{
  "activation": "swiglu",
  "rope_base": 500000.0,
  "attn_scale": 0.177,
  "decay_shape": "sqrt",
  "doc_mask": true
}
MLP neurons of a small language model. Each row is named by its layer, matrix (gate and up: input weights) and neuron, and shows model dimensions 160-287. Each number is 128 + 24 x the weight over its row's rms, rounded and kept within 0 to 255. Numbers have three digits each. A neuron's up and down rows have the sign that makes its largest values positive.
A block is one neuron, or neurons of one layer that tend to fire together. After each block is what it responds to, as a language model described it from the Wikipedia text at the highest values.

L3.gate425:102096093092209176147080130129093082118132107155134127117123127116147107110093095107118071097130117147095144111144128125075124136128160144128173109139127134150104137143151134142120117121070149098131142153135093114140133117170151167106167142155136151154127138139090150120111139184121101172138121167116106096131139119084150152124103103102135088103160134100114146121127126166126107146148
L3.up425:163194119127148148152086139135104154133078125119133102171060182086170121135127076129166110123119125126104130145132127116131101127144126194115126083164127104147082134189134127122128108094132153102102084150105113111086124127127134137156149120125138121139133146159158124152169175120131152145158136135160135123166134150101156104106100102108109106176112119124144158162156143148094131119154
Responds to: Final digits of numbers. Last digit piece of a multi-digit number, mostly in stats and election tables, such as 50|5 and 2,70|5, or the split 2|022 in years.

L3.gate793:126115121149110147141144125112147103134127118105122114170126129124163117111166128160142135117114106152214078095144141116108079111080159162099137165149164116119147081116145116103112105125147125113143134170088091134132127114115111109146108153177126129121139131092098112107117102141151147127091139112158126126135165140115079157118146125151176124141128140163115142152087114120116111128143
L3.up793:132147100109093161127126107126141150129136128163147172155139124148086114149164141128092084168129139086112135129152112176069139120138141138126135142058133128148086114107165107150072165157117151123136128116147141134125116144115165137138129097122097133161091161103085148134124108110161119141134149158159140124143091162137161151134128095172121158124128112153118149079122112123144106155159
Responds to: Second piece after capital. Word pieces right after a lone capital-letter token starting a word, mostly names and foreign words, e.g. D·ie·ux, L·'·École, D·is·placement, M·ess·ina.

L5.gate20:116130086151092134140099119165160090157117101146119136104140152149085066136153140131168141132111180092089125144113103162154138124119082119152109103165168134102123132056145123127110120144104144120080152131117113135168134142117141127075062099121158114120153118115035156119085158110147113126142132184159150106131114142152130113124108148136111126131132149125106130147112171164135117160172
L5.up20:135117163127097112080120129124188118129159117120093112123090127149145125169136141149143088119133122106120118133164094141085140121114132121108177129102109192129137111124147106083142094108150131137148122122136152154116105136088120107139104123147186137144073075105115146129131122167150123091146136111112128103162137113160124123130134124170135183103124129134100139112107150121181123088165
L5.gate27:127130149143098094072117136144098117161160134071078132141133092122118153144131132140111133136148120113134113138142137161142117119096105121106129099166109093118096119086123130105150151167143139150106091151129130161100125151148137123131136143108098144102109106081130088125097110140167154128106125098145145107137144147117119142131135127128127131142141138149161158131128120155152135169104
L5.up27:148135138177138138122119151128086100141131103112163109079141103157128153125093095118150186123169108088128142097118113131109137109121162165107146107122121134109118134168153124089103158122112091113159061104103108146174088145157131081123103098092129144156090147134175109118111137117166092151135131125120174084147135151134156125106157135096132117137113137118111115102122127144119154107131
L5.gate28:117139161175170137074151100155118097125144116061133137114116135108157134090181117150103142109086150106110133132158141108141136115160099136147119148146183125100119133164124135119107126174088112101153145160113092140140101138131088111136160150137136129107120154089139094158162142150130113077119132157133102169128133139130107141120192153137148117154149133142103151115149163138118137170136
L5.up28:141131161124115161158138107132121138135081138170123173172112105082109149131149164118133143147135101150135130153103139120071126143134108076134104144144166125127093066105055154164140148180166146110110113123082130108154133140125096099130143169105157136131130158100122090124122097155148188113127153123106116131105142133130133142132135161123106163125158118121150136152113104123128128135095
L5.gate39:105121149131128121098174169148114141154157105146122123135142125151134097077120112156159096113147117105156091165112142109115113123104137124108129116139143135092132097117114124109123148161118108142120149160075129146153126112094109102129116089090125129113099094150118162142141125148169140106159150135152180121116168117146136121143152161123114133134164108110091116114130176162148141121156
L5.up39:129170139093140142117113169109090133145152158137144077151140104143128127093071136134132121114148101148101095143125144124145103136148123101164130141151145099142105088160143148124102158162144125145128118176122122143112136156113143116122141150122118081169086133106138192093117142115149129136157149096127142136178112124149137157146160167145111103095102102114119113088148118108123127102132
L5.gate71:098133112125121121126125170180125081137137078158140092164083141106150125087089156127122083109124140129078116124148105115157132142139096142102125125153159114103133141086137125117129112137054171116104126121099115105129132155137133170145141172150166128108163158129128115149164187141127171133130105102119109096089120132114083131099158143088106140115170113111092115114155152141127153144151
L5.up71:103138161150104111112150122169113151143129113144111147151158127145127140149122114141108101153104124126126136109109080100154104125192144123125104136127086144096131140169094148097141120147105127127127169130170125132155129123111125136129159131087141137145146085134147136120089124149144097156153114162122159152128163159162166106108074105154103160116147156107120116074175177094128150166141
L5.gate171:134123116161134169118130151115132164114131117146099138169145126119127135143121122143120137181119116116077131110153152134130165108118108127135158115142161148145131146125159155112101134142126116130099148120147108150134147098138111096102125161124137131112170098100162147113085159124156112139119119165104112096101124107136142121095186152117134116096129124131049152131164198109163137169156
L5.up171:093084125171113071144140128134127122098123135152162158147118131176123135140136111092171107172157141132090098140155083126104100192128155104131128136150106143135113117142114164127149118160083120110125145095119127168153137149145137096093152138126142113144145105171156143142109145140094142137119090100152068126136141148131112146148130151137114127094133145110136135152160146120126154131108
L5.gate176:112112124139137095136120154114096148161126124127134145172132134153123119140156181149142088125076109157091112149153133113106119110106119113105138153155156117154129171145131130125091166141093096129128139153096123108093134145146115112128127130154150081136138133098162126125165148146163100148147138144116160136133135118130109135102170121110129160126158075143141116132137152144120110175127
L5.up176:064110143148139168083098104129101119129124064151114139134139125146096176152139167090136102121134143140184113132123155163121141097122133081139159180107128148126086140129097099097167133141104137133126141143097087083110099114117125110171116152091115115090139096109142139152136148148115143128149159177122102087135140145186132171112147112125131122132117131148143137164143118125098169116184
L5.gate205:127132121147130165127160094155081126162141123105121104191130108161178125153141101155117146128155096112147092126115102132138104087128184145124146120170173146134123132087130136093141158089159112136097130146114125131140095126126070098106139095160158140111095110111122162113121141127158162129139162178138148127173130152158092133164134143076142158132158152085114149122131131140106155149140
L5.up205:120140111151175133121084163152095110103119101102133180120117139126148105131124120127138116124116135121121099120128113152133163161108148109172078133148119090132115121104079139114160116113119122085141093110137102091100191152132134135140114099141134130158182134165085134127158166141104125112141132115112131082107108161141113139134141110118113099119114115114147108144107142146100138085118
L5.gate224:082121147161104163109105119117137098136148157148136174108142169154134132077156119131081153102112121136127101122169109092121078110153090135130148102090121110126123122084132090102141130144128113085141140147130144096112128120145111154084130127143157160148162100138140155082155133086141079062126125163126108112108152143133130114113092160137096145135106145103166133137108152108145117118141
L5.up224:125118127167144104109123123111101132127146126154112136120152144145147141135117108131107187119154137137133124156120124121146118163084139106094104105117172143093088117150170081119146103145149133139130112108106094097132145140099098098098126124154145132112124158141125173144126194149131114103104132128149177123152161140128154118126173114145088145192102137168157157136146149118127130154116
L5.gate235:202167143148127146142096159170137089145137119140167116110158159164110118093117123150161110127142143137089103069147092087177157088182170096148142156125181107093108147118146107139119101075106174111142158155088123150127108126111120163144147144128131125080122133158142107073161157157153122118139131158161120142133145108127112148136168123091144090148140123119129147117166135142065128173135
L5.up235:135132139129111132113116121155144077125124123124105107135127121112142140143189120146174130122129160175124163136147111186139118138148176100136142178125090131104100123156123146106136112131153079153131148159155118128137139157103102174096150167115135105106129141109111108111130131177121093129114166135167133089128144183128156092151116134145097102106122121116111161193144156115190139156109
L5.gate321:094155130126146152136075101127164094146114142110132133157130140130147102140143099146165153137143130134133104128136134156130106127120120093126186112130133134129101133090157118098085136133131109101152165137119105118145149088095126113115149153111159130101129114100115165161157120128176153099136177112134158100103132148110174123148093127115122118112183189130113130172144121101136145110140
L5.up321:155187178181133140124135142101170129154112173124116096125181124154152138144166104109157115201136149134121160099132163087167107126101178169152116114104132105145108114148175166112157131147108129159128148149158111156138119140118107114078154083116142107142115117108144153119137119083162131130137131147115157111104135148180134144126145142081154175103133140171110131151141169141143123104127
L5.gate326:091179122102168098095105161100164139105112139107154117118166158137172157130103092150103115122114101149134142135179149123155140102119120131139114109122170154126136138111128138155136162152159128123141124152108139083109134072107131129116132120161174136133099111125143097141145134143140122103120129114172167109110144159136126129055110129134142093175154124129083112090119124127145133141155
L5.up326:127117161119132098109135146147141150102119167118139132061157120134161125137088078126100112127118148172123130110155148138134130109144146173152093137169116137140130122092107149130148108125112112103162123141114138066086094125124125166145198101133148121187118158149131136104158101108107131135136123154150128148119115181123096175132106148119111102115124118087107116120106123136130142123129
L5.gate554:148124104119136080085150144128103099141144110105151130157107160115146116156147117123095123131136093135162100127135126133147103144188114139155134116114138133125120168137125122132077124098106122110123148165142112102096164134139118109141135123104187185128117114089139134124117172122145120100109136107125126145107093130163133119096128112146146105110131132079118094138135092114095127152151
L5.up554:048119128083118113109113136131137146119172118158120102130144146124156094149110123136112133151091164124123143139130107168074148113135089100089133113183132128136162143095161147137154104125111114111140132108060167122140136134094127124132154090138082116120117132111139142157132118137101080140142138163177127115139124147111141080154092104150127103115119089116135176137089148157191122134153
L5.gate674:169087141151143113112130113112129091142112133085131121126105141128124152144140106143147081128113146114127090125173129135147126132104167142115131099157091134116109130097132123123114116148159117154119161152143155125113104137123113102108172111145140118139194076150118108176130098152133118131130159133115127064126148188171089112134092109144107118116082123107155122133098142076141179136142
L5.up674:076147122155099148103129150128120145131143147145117111138089129130207158128168117120143143121135134097148108113136114121085126105138119099138157113149165110111146155114106120087148099113098110093092137129094060108156130163130118108114148183086114139100159167132130158127144144169138093129123110146146102124133139148123186139162146166148111131175144147134124166087175122143150135139176
L5.gate696:082100154084131089096142127110114138136142129136117146089085130136143131127134156107069134091104116095109132160149131125147147115115089117155107108159162134120133144103138157160133144142117146142164133128118164089120096108160166067104153150124164142147115096143113110143124156131122098148146125146168131161106145149085128142127185154108134148138171142072103132105135099125108135124126
L5.up696:171113085107101143117121112131115090130123093146155126099149133103151120112113123106156133098158126155174145118129106162093092151114134098134156119166131101159141137152143126133084148120179102128126143154080098127114121110118142130136154117101114140130124113078116122117149140140155138122111151150150149117137144168145098153105105115165144073121147116134122155132142110084119106117161
L5.gate720:109155112133131112093113119160117145131109112074132130121152141106137119134133169109099127093115157087100146136120134097145088137143121134147166129134162084135095132140138140116178142108123151119153153152134127115107109137140159122152126102123097094144136125100137133151106157155129101079160149123168101104119124127128132134129160162130139127140100125128103108178157114099095103118163
L5.up720:132118114124148086118123129182221153115115151109101112113128146122125116148121164137132087160146118151172112101132129115151198149074159187124098129110133124159145105143104134126119104161122144166132128136080147126101119135161135130166116108140128135125137174123132087122158152098136143126115137166178161133090155130145114136128106125110126123104150162132119162112174153113126190125077
Responds to: Digits after decimal point. Fractional digits right after a decimal point, mostly in tables of stats, votes and percentages (23.1, 59.3, 12.49); weaker on mid-word pieces like O'Farrell, typhoon.

L4.gate394:126117094133124127135128105140136108119114096106121136110114137160148163092138133119120145118157134105164086134126159123121102120122128168126095158173080130086133127154131123141125110107145119193139139159153180134135114141134113114128137082152115122110099154102162102106136075156131151119123147134120145103126091139148138146135164133163155131114117116135128160117119134143127122117136
L4.up394:140132142130093171154109133129166115109156128202114132084099117149153130093109133121173136119120104125178105131131125140156105120153109141096092131112115102130148133145134158109146152134117114128123118114139149207152136120123127109154128089135140133096123090135135153115149118126109110119146107156094100127127184127141113181117117133123128113109098085183164146121090113097133086082119
L4.gate551:128111143154143121153133155118103086155139088118168124130168116144159124126123126118084147142148122142123135118135161128155119186138086161141153121103162124114106146117131118155109127130156110130103130154104124125112140131123151131145143095163127151137137130083143070106121106145123154101151112139123130146116098073121128109095184187106131150138090141115152139096109122142101142112139
L4.up551:112134108146130113126162145133098121141088065141158166113113123121140106113127089085125168167165140131070131116159163123134109143129086126162168114116121108122108138115119104163143121089130124166109141120107116126129139090121154152137118095170136175108091119103147061092112124139141142095132115131174101146098086084165165125111130184107121141130100119130130172127090058150118159102137
L4.gate695:140118121109141128146106178127129129167133120131121126169106179119102112125126157125113125157145112134115095124130110116135156162120128128103126137153133099136154136096103117102138133117128164130138144191089163099115150098126144173124124112130115160129108093135108113091087120131143099138119094118105129087126144096125142086101140159083131132191116141104133169123114137159112140154123
L4.up695:119105133151162123112136149143097129122100098078115111155108148070175097127131114153098112133159104092115105125150124114091148145120111134122143116143135139162169145148111129123155139163145194128134149171095134075118116097145118137119151132147091112133081159104111110128117098160130163130153093149096129179114134128188105129113150154130132165104090132141141134160103117124129124145117
L4.gate755:145150106136117125142144143148100116145111132105110122136129152134132145097150106156141117127105077124106139129136151107134121140102146143092128112105142145131142115182138155134099119089156124133107169155142121164169098118126099133093112100116127150135122096094090108089133121106139122121145160115126129134167154128155112115125131165137136154117083132114138185127092119088154106111143
L4.up755:175116116130141144126111109141106164122170132081133125160106127126119121136095110129154131175129127133142160095146153139100107131107125139085137116146148133133112114134115111151154119095119116176097125126082139111161149094088137125121097135152098143121139126181144128136118121159126152084127108092108084104157081073159128110114131117141107096088120118132174121135110105113123157120164
Responds to: Initial and decimal periods. Periods right after a single capital letter or digit, as in initials (H. F., L.C.) and decimals (1.75 m, 2.2), plus some word-internal pieces.

L4.gate191:141122124104124138110103135112113151133113125137095143071103146102132167078106125155151134156159135159115089124083081130157138120124097115136101112134092110149112146135102161149143148151100131174082130133138143084125163141118098117146133150063123103136116121141102087140175153112127086144092062133139141118120151122100094169135118151137152142138146127166112084142168115140125117095132
L4.up191:131210111173115104116080159118106102152123096147120161146107110118127101150103158114120167116107131098151097133137139133107117116076126161171167108053106124169115145094148110149159138125097089119151139139118149102129157110094095129124139111106119127141135128126080133124116086143133144130131111137107138153104114138106101104163148124148132140141134154132197107120085117142143129101119
L4.gate192:135179113110169107109117124102111127118159083136116106085110140112127092122074206105150121103152113131099081145147126147144107153093139095138154089101135108124133155141152160127178170121131154134138135141118118134127126125118171163155126108143119133135140147136108086161144113110110149123115124115158139167165130129127124144170197166116141095124159148159119112113133095149118117159181
L4.up192:125116129148128121157120115133129085125152110105128134161168127131158086152103185124136121137138133079138098119122115140111160154130102116170141102110160097106140155099150149114105138095140144146104126117128136107114130103083139131129157107123108135125107089163103146119096119129118150144154142115148080106130110127091104144172136154074152115095161134116127064115121102144079119121139
L4.gate320:139132152107111135148121121094091157138138112156135128125126145070125101129121167118138068137116171162114101083131127099140157154137154113156121092145118092144108154102110107169144142099113120135155113133137150130084131144111156105152137087112118129120139095158101110093117179123112096124066114153144140157073142140121090133147086131116126126123160132094090188121160108123128089136137
L4.up320:115155118134131095113132168078137137118145142140169091086117149156119128128162100170118134121112177113149115167129129108115130155115123127130063151143130165169159131116162111129185122107115130116116092148139131127120186122131099081120127114123136122098139171148136091117130109146130163158124136152149167174112058146130112136130144155113135111155144101094151111147116077137138144119190
L4.gate729:142160132127109131102074096104131100114141114121100084139116107168140127115124140127127133100129133116099138111143113156138114150114160135115156117168112117147097138165147088096106133102094172162115138171126140160151184138127111196165149148121130132132155112141159162140145141133127107160153105135137116091080103119107112149148130132144168102129134132102150107130134099157097134161114
L4.up729:123091114140129150131139172118082127113143097124142139078149099116152109069058116115138152109167146091102133131120147121151120135163065148113152111148086138122104168116123143126118140145097105142102101131133170096098151125148140139145106133126114167154153111110097071147125152139126115136116132066117101122122116091149127152102127131130134123117157109140101134154153104103110124120175
Responds to: Final digits of numbers. Last digit chunk of long numbers, usually after a thousands comma, such as vote counts, populations and sales (13,6-29, 6,7-49), plus table cell separators after them.

L5.gate123:125113131107134141111131126144111123118140128089123101154120139112120098133100116127120083113136158107159084083177122159111113112085137110094148107172140112114125157119110107140132133146130130113126103155087122114122142089152132098130150123128139131094130088141133143114094104162155113137091098164176175136074105117085136041144151124144135110151116150116156169151118155136138083123094
L5.up123:108123173108152127107172105128136159130132154132174099125119114046116144128143189140145093166111140123171102107133173099141105111144170153132125123098140138116103125149129088119134108147163153141153169147112148111084144108118159139122156120166159118110096118136128157105119098143111130084151134162101129105097080148095108126127100168135136119126131175131112133116118124143152108109123
L5.gate252:096152114143138110095129148069071111177135141106121137163132134167140112140109111128100111164121115144117138133112109109169164167130139123094136154147150137144105110123132132147146101095128166150198119166106102135087143112120079099119096128129137161105176114099091125144129167199164144131107136113113115137137177113131126078149118155145150154156122128092134160131108164145137103129125
L5.up252:112164087161122138114136130116123118119087125132133152113118126191105119130120166076125119171164151124116160145063107110147136143147136117119123114135137078128140155096106145118093075125161148079150090128116139116138154132117126088125133158205133129103101194098077139088119148195122107154156136132120087102105148119094121129147173168097105134134106149122145125112081126139103122084122
L5.gate258:127109125129132140133131160106104101137150165133128104163103129096159117133105126158141124121121119130138110189140087093101110135139112159100157108109141096105104120082136113095113132122159198145155123119067118182121100116128137084100135086107142142092146114118157129095126143184149121139119059133143136108113145136153094128166164142119141137143144136113159162150119154135131113157087
L5.up258:107109104166129159127124086130167104141130117105093122155126124138128144150161148148164099135129111154118142154141114130096135143161078105109111104107188114147121142136141105105081129138085151101138148147123113138127112121137137119111123186111140173179138160105148112157158107111128102146146133138138119141107178163143142134112089135104110122182151111143103148112105121135149130139162
L5.gate311:169154110136098130134100103121139089160125110120053085128128167131086129179120116152087122128096148093175102091142111113173083138102106209111136144081140142137128105075159110127083163096120156138125169166102110152127112132093086128101121152129113119146166104119107144124141115139166129128108139144146142127135151120123107111123120148163110111123109153163096115145097136067136147088125
L5.up311:123104113138088129110119094138128154146146122122125104119138151109148121125179146097102086181132156150151131102128155106116157156109108161123162150116085199131085149137069124150054123113133141158154191138154100151120120101140119129112132099185112163145116143127139105134124115116126108161131108105164081123135156134139113184162109164168112157111164156110107126069146156102122115142133
L5.gate361:104177064126128132128116133098061116152131129098122134148102126148156111126101176120117097124114121132141071090167111136107108125136129127089157131105145111106123124097144119100164127107117132154160130147143106141109076095128155121150116172143150137097123116096117126125126168178159146112134177140178196124112140120133134083117172127098149139132133166101123161154101136145089098135127
L5.up361:156153122161157149130157078128128112132072148139117135130115095171119096129132172113135145116151128162095131081171125088076123108171158113126149120091125107140127116112149094117141113129141091136118083103140125116101121118112150128129147155130131185119127143142141134130151119167141155143139146119152164159145089139151118120118131115117118109136151201095116160169102131135107142109111
L5.gate378:119172107107145079132133159104101123142171131153156133170108152142139149106121112184113075092137134104167112121147140087141120135130108136070115145141105153123134117116141145125172163131159143164135127139124103157125110092080150083146104139141118165119116120122110122137096107139132129127109113090165157175151161111113095120087136132144154130125120162141167151159105149163172114132091
L5.up378:148081118109129118157150145106076122144173088152194127139102148108147130131105134131139149153139114157129084121096089103129154108141192111120171161127118107137118155142154144107149082127113129122087132150125136140111128061044118139142114107136150150132124142121128146131111088171138173136086147124099136147161101117138129169155144162175110126118133100194133173144102162135099153105096
L5.gate433:143101144097140132110112146129125122136152108140089088136135134179143148123142107144102116136116105139115122135126139107146123137134111163114123152151171120146178135137087151159153116095097155113100122193104095150115103093120034107124137105117119136122127152126150122119165124148112123107095148093128077138152192114143172113116141161146149131119106107118099164112136105105155118128176
L5.up433:128153132128114186162116132156116138140111082111170117101161144116158142118126147094140135174175093133134130150148130104173123131124135133131156146192133138095151113097152145062128138132119129105131171110129116112112111165141141147125146103168143141123071176092123113163089095148099128102130124113153104140151153107135123166079136126136103132104118121148149148128136098113111157108114
L5.gate451:104134128094097121090109109131097124136153088109139099172059188160122111146112138121110099127131130100136114109111106145124105120132130108086123098152151112153113114063118126108144163128131147176164120142097106136112098164095111172120081103144102152105120118158166121112105107143143115118096127125145166138113126123127154095152116156114142128137104142152112164114091168125113100083090
L5.up451:138192131132105113085094125124135143132132134159088152156097134131138159145166159126117174129119055102083140138128151119172127146119146097110092091093121069126130161128130142153148075135161186145136126151114114137166143112125111136096140143085133136105155109125098077116116143127140122152131157149123148137131144106163106082148149169138178086116127143138112147108119131146104162142109
L5.gate452:101108143105161149111146117169119107137119128133077144113145108138156125122155109175124182098099127108110108175098132147108116120103127132168157141127136131112111117115122128139159152120132167138184110164123135163153142129106099109140136173136174165121131137086124105117150134132149118080145153137175126122125139125143149129118080119115138114168159083114164102127135177154129138123148
L5.up452:114151133088103109093161142139140117126152119154130100128129127122125103151178142160137102092077120163169088128157127124100157112145141107167109114175131115062137139106115098154103116126106156098145124134099129131161094113127134128163165130118137103116134181135121160137118092154120102114166120088162130114166111138106154136125096151122143100107134107121127065076153129080122147113126
L5.gate532:124116131137108174092144106147131167113140133133115139172143118113127112131147084150125132128102139175135162084149153132137158128119175122128132129138151142080135170123099090120133133118135142155131122156184086131137137115159112084131111128130117134135116113086098093122095070126149146123116140088098084071114159124110068110142138102147114133134108101135116140157122144104099099130138
L5.up532:143141118089153163095133129134145136120109162112136125146113139160158097149139131135121141174143159132133143093162123150162149144094166130129135112157118108131153135133114088165092178119158134140113105107166133182134114106136077105106143138160175119089098115143134114113136159118137103158151141135131131113108112105117136110116167102122161111181126150138188126130127124124158113131095
L5.gate644:083125128097161127092088139114081103144112123129137195156077113129103133101159084136083132142103116083135100113157123132116098159096099098122107152098169087146128115073173179095120119110150148144178135141109170096145127113102163091121136163144141133110119126125074124139125108125146121160149144135121126145110126109126118150126158116153114157136113161105184150092129173150163133141111
L5.up644:131159116145146145096152142090144104173111059135108111096151087121145140138131145145191084100105152099136114089108168112121161148111132173128138187071159146139105132127127119128076125114118132142140150186165124084137150124111104091175140157145129149116146120111126089133128150130159127123117124127102150136170124127184169124112118164137132135109124145095155107123127138129126122122139
L5.gate728:075126135133145113085152190143091166122143112149125142125160148139175121109137179140129136152132131126138056148112120112131097123114145136106085163142123117104167136156138154095160139119096136118153183125128114121122138077144085119149152075136121126114128090094151123142118123139139100141142135102190153103177124166131146105092098166109095156174135125105117133100132166086145105152143
L5.up728:090135119137077117163152111098114086138097106101140110128128145086152165134135128140126156137150106148197121110105153111144088172096139117080133141130093099110087113130144139077117104127150149146097137145112122123154150105113104114094119124149143103128149158118120144113126107154131161149146203122121120138163098124107127107152133132121091106128113188107148156109123143107156114105125
L5.gate745:118134126144117097118111109161080081156122105078097153135112122128129131136114142113115072125153082118172102111159121102117135136118194105101137135117139127108133124089118150136179096134138151202200134143102107168145103113132120119113139162140109137125110127113106114110143082196143129130127163139134161114137144137120134120113138126120127130145117171103107165129073127166113098147110
L5.up745:159152148116145138112088148098102141137074165129144165126112129111167154129180107137103117172117124178109118103114145121114188177130094115135110170138124111134098129156142129119137119132113139147169110148134095134141162182159112144144142181154103133089150121121095113165077108136133140202103139091138112104127114117112211099168127137115138149165128112124146131138117151107194119138120
L5.gate750:125105116160155127115202171110138083123104135151101144110128125125138081103108155123117135165116097110124103144122129088165115118116153099091117135110154125058127148121160142115183133128131159109145130127119137169148111126129156112137119143094123122094111106107103157130153139115118142153095119137136115106129135141120136148105104169098135132155121129137145122163095127125100077120099
L5.up750:138112101090121106094116101132130136133129116098145133120103137145170078134139128096124083103095143127158164157147192103104146115121136112127159136157134106094110178110094136088134095126126117125164126133125121172145107139102078114190119154094091150118173137134164172115128136138122116140154110138144114204101092124132130117168107113158123130112101139065152105109166146129118113140078
L5.gate792:129110098112128112142107162114112104130132105083114163120132173117096166161130144130157110096154096111169143132136153160114139160128150105093141116117146099100115143119145127099147110117142158160132130156110141130149125126134147130133137140083118125144152132131093134137076089172121126153081140126176082141086173100165130109114114129110138142142115127150115104146137182160134121123128
L5.up792:159144167176087117135168096121130100125142124091127118188137131154175138136140112130126127160140144113110111139103134139133136133116130143154108124123183125119127144149091180149128146152113108138163141117103124129123140173119120156117168146138140116114131101120081135109141129170129145147128119161119107126128136133125133128145153125132148152137107132136142132115154187131100067119112
L5.gate821:156117118110108148156155096119116120139127136130107136149139055123097144161144139123073092106082109128121128093197124086113123103125175128128112125077125087106111127120161119141160122099141170126144162128089136180147120139130131121116161143118133147126138112128126150139084135139147161141098115132105122185136125118111106136172138131159135128159137147127141176093096128115145093147098
L5.up821:084101108118132104145172154145088096136129127084123100153122120120116096124114121134071187121132083129152114100158086107118191134125080150131134080111154114131131130121152150132163149141125132118132108124133176155106126110119159106135129161154151106141098118154143141055141167146138147133149125155146124124143161132111130097086176140164131117177135124125153104090117146176168115126111
Responds to: Title abbreviation pieces. Second fragment of a capitalized word just after its first letter, above all honorific or rank abbreviations (Mr., Mrs., Lt., Rt., Jr.), also genus initials like A. and pieces of names (El-vis, M-iss-ouri).